config = dict(
    d_model=512,
    norm='rmsnorm',
    parallel_block=False,
    init_std_o=0.0,
    init_std_down=0.0,
    lr_head=0.00633,
    warmup_steps=200,
    final_lr_fraction=0.0,
    batch_tokens=131072,
)
MLP neurons of a small language model. Each row is named by its layer, matrix (down: output weights) and neuron, and shows model dimensions 288-415. Each number is 128 + 32 x the weight over its row's rms, rounded and kept within 0 to 255. A neuron's up and down rows have the sign that makes its largest values positive.
After each neuron's rows, "raises" lists the tokens whose logits its output raises most directly, leaving later layers aside.

L10.down1535 [138 145 108 108 129  99  90  82 109 161 177 124 139  68 149 134 160 120 117 129  90 148 115 127  94 128 117 190 141 137 124 128 133 112 168 120 127 214 141 198 141 108  85 113 115 181 107 149 118 213  72 113 130 105 119 131 130 131 162 124  98 118  56 109 118 148 110 139 130 133 105 111 120 130 103 125 129  83 142 172 168 161 137 137 157 155 119 183 135  83 146 116  79 166  80  50 123 131 142 115 116 145  89 147 116 128 130 156 167 107 124 104  92 149 108 155 108 162 160 174 188 128 153  93 121  95  40 119]
raises: "vit", "vest", "de", " order", " case"

L10.down618 [116  98 143  97 159 152  93 157 143  95 107 135 103 106 148  79  93 168 172 127  90  89 115 142  90  79 121 101  96 198 204  74 131 140  73 177 125 111  80 152 138 162 198 131 133 149 154 108 102 165 133 149  79  98 132  93 161 144 134 192 133 146 126 157  73 115 110 127 129  89  81 118 125 133 143  77 153 125  99  85 118 179 131 117 122 116 115 112 108 109 113 116 115 113 138 134 148 165 109 127 125 112 197 142 107 113 225 139  90 145 122 131 139 113 119 144 161 107 173 138  83 132  51 112 122  93 147 145]
raises: "ants", "ous", "ant", "ative", "ity"

L10.down1473 [128 122 131 104  67 151  50  83 147 119 142 128 163 149 142  84 111 160  89  52 105  92 113 108 105 155 160  87  28 139 102  97 161 106 152  83  78 171 171 153 119 101  76  81 147 110 100  96 117 170 117 141 136 141 154  64 127 158  80 158  88 132 148 128 125 100 130 195 146  94 131 139 137 135 182 157 132 112 141 131 122 133  92 115 137  98 140 104 115 175 104 185 170 170  89  77 157 147 153 114 157 119  74 145 144 187  51 128 126  89 146 182 134 134  77 133  78 129 107 168 125 125 156 126  76 115 116 148]
raises: " take", "rise", " provide", " have", " come"

L10.down1392 [130 110 163 113 134  77 125  67 153 144 143 136 124 196 153  69 102 223 172 161 169 136  95 109 145  66 186  62 192 213 127  76 121 134 140 109 126 189  94 117 101 154 139 125 159 123  71 116 118 125 178 184 184 164 103 140  91 150 164 158 117 108  66 117 161  85  84  67 108 100 100 179 151 137  42 173 141 127 148 205 159 133 124  97 128 169 153 146  87 109 110 141 109 123 117  97 126  72 125 170 126 145 123 191 112 136 112 132  62 160 125 120 112  86 120  78 159 129  59 119 164 142 149  71 118 113 112 110]
raises: " again", " when", " because", " while", " following"

L10.down2608 [138 107 173  91 130  90  87 141  95 137 111  52 118 140  95 106  75  52 130  28 127 115 166 137 103 128 134 111 113 119 112  97  99  82 104 112 108 146 159 100 102 132 168 131 152 153 122 125 112 141  82 107  29 134  91 154 102 159 179 103 149 102 114 133 171 165 127  63 176 163  93 158 157 140 100 141 123 189 129 164 141  73 143 150 131 132 149 120 100  88 143 128 108 144 149 123 181 175 132 148 154  95 115 139  88 144 118 157 118 127 141 113  93 111  82 186 131  86 136 124 102 132 126 130  88 122 143 145]
raises: "ld", "tis", "tive", "lar", "tur"

L10.down1544 [131 104 151 120  77 127 117 140 162 141 134 147 148 124 173  91 155  52 172 156 120 171 187 132 106 132 165  71 136 143 143  59 161 141 191 148 171 117 158 161 123 185 122  87 106 132 125 157 111 137 163 130 104 117 195 132  61  87 155  63 153 142  98  64 170 141 122 241  97  93 180  95 126 120 116 154 125  83 101  80  92 145 124 101  83 111 159 133 159 145  74 119 103 175 144 138 121 100 100 123 101 130 150 109 130  88 145  85 120  80 109 137 161 129 110  89 126 139 133 141 138 116 127 129 155 194 126 100]
raises: "'", "’", "′", " did", ".\""

L10.down1224 [ 77 106 102 186 124  82 118 132  94 148  67 151 137 165 137 156  95  69 114 129 128 187 110 171  83  81 112 125  99  99 111 209 123 105 129  82 108 142 143 153 109  95 119 148 121 161 110  69  77 129 138 172  96 101  92 152 152 144 119 139  74  64 109 185 145 148 110  58  62 122 158 146 168 139 112 196 147 140 192 111 100 108 137 102 164 154 102 103 124 146 124  80  93  91  69 125 123 186 160 142 130  96  87 116 127 170 123 142 138 184  99 166 138 104  97 144 137 153  61 126 171 127 128 160 173 150 103 113]
raises: "ag", "nal", "ase", "eb", "ning"

L10.down2349 [144 144 143  97 105  61 143 129 154 135 126 104 152 186 158 149 151 118  72 145 137 123 108 109 136 172 105 123 171 133 129 108 158 105 113 109 128 182 125 115 109 130 104 105 125 121  98 142 144  88 129 116 156 138 103 115  98 158 124 135 127 123  82 174  92 121 146 116 153 142 106  90 151 137  73 154 144 101  99  89  95 103 102 137 121 102 155 118 135 117 102  91 129 146 148 118 124 173  86 159  62 159 175  93 163 160 133 118 109 105  80 132 170  99  98 149 105 135  97 111  92  95  76 122 114 147 145  87]
raises: "mel", "ple", "aged", "port", "bell"

L10.down250 [100 141  99 164 141  90 109 114  69  20 123 157 159 113 126  74 134 143 112 143 118 118  78 144 125 129 120 108 144  59  96 104 150 141 120 196  87 139 138 138 149 199  90 121  92 104  96  96 136 158 158 180 160  95 118  96 104 114 117 145  89  98 108 162 143 147  93  75  79 182 126  98  75 126 157 158  71 125 136 136 143  96 160 119  91 127 116 159 120 111  74  79 201  92 127 122 140 114 121 150  64 103  97 151 155 169 172 201 115  55 157 107  89 151  95  90 117 147 130 106 145 174 103 135 129 170 129 115]
raises: " left", " picture", " right", " illustrat", " photograph"

L10.down755 [152 133  99 163  79 115 118  95 180 115 114  83 156 111 103 125 116  72 109 116 107 139 125 171  88 119 113 206 127 118 139  99 181 113  85 146 150 175 183 100  70 101 136 135 212 126 192 144 100 180 154 110 193  93  89 117 147  83 114 144 130 107 107 124 106  84 157 142 130 152 130 153 167 135  84 180 127 147 168 171  84 121  77 127 158 165 118 188 113 164 116 128 119 165 117 135 122 150 155  70 134 117 163 158  94 146 164 196 187 190 151 177 109  65  61  47 132 137 161 122  98 139 136 173 149  58 139 173]
raises: "ray", "rib", "rim", "ret", "rum"

L10.down2628 [145 156 114 101  86 135 118 228 145 137 134 170 136 136 128  87 174 189 177 121 163 130 121 157 121 156 103 163 108 145  79 141  90 140 133  73  63 185 169 107 115 134 128 162 122 171  49 129 148 155 158  93  99 214 146 110 164 113  76 133 127 129 142 135 126 149 103 113 139  85 131 149 152 117 103 180 156 154 173 145 140 159  55 125 123 116 142 132 119  98  94  63  55 191 127  77 144 162 146 120  79 134 162 123 116 174 206 136 180 176 148 107 155 143 162 197 127 121 132  44 141 134 153  78 112 133 104 159]
raises: " they", " you", " each", "as", " we"

L10.down2528 [137 167 135 155 124 139 121 123 100 105 162 137 127 140 147 115 136 166 101 158  77  74 132  97 198 110 109 129 149 115 122 185 161 131 169 163 131 157 119  77 130 100 170 122 152  84 140 125 153 123 122  96 133 109 149 182  99 146 192 129  69  92 114 131 168 115 137  97 114 150 101  97  66 122 113 127 146 137 132  84 138 167 145 129 137  89 145  95 142 157 127 133 107 129 128 162  92 107 134 117 127 138 102 153 115 164 104  88 125 159 106 175  90  76 168 156 165 159  73 123  97  83 160  68 114 108  59 123]
raises: " about", " less", " just", " around", " nine"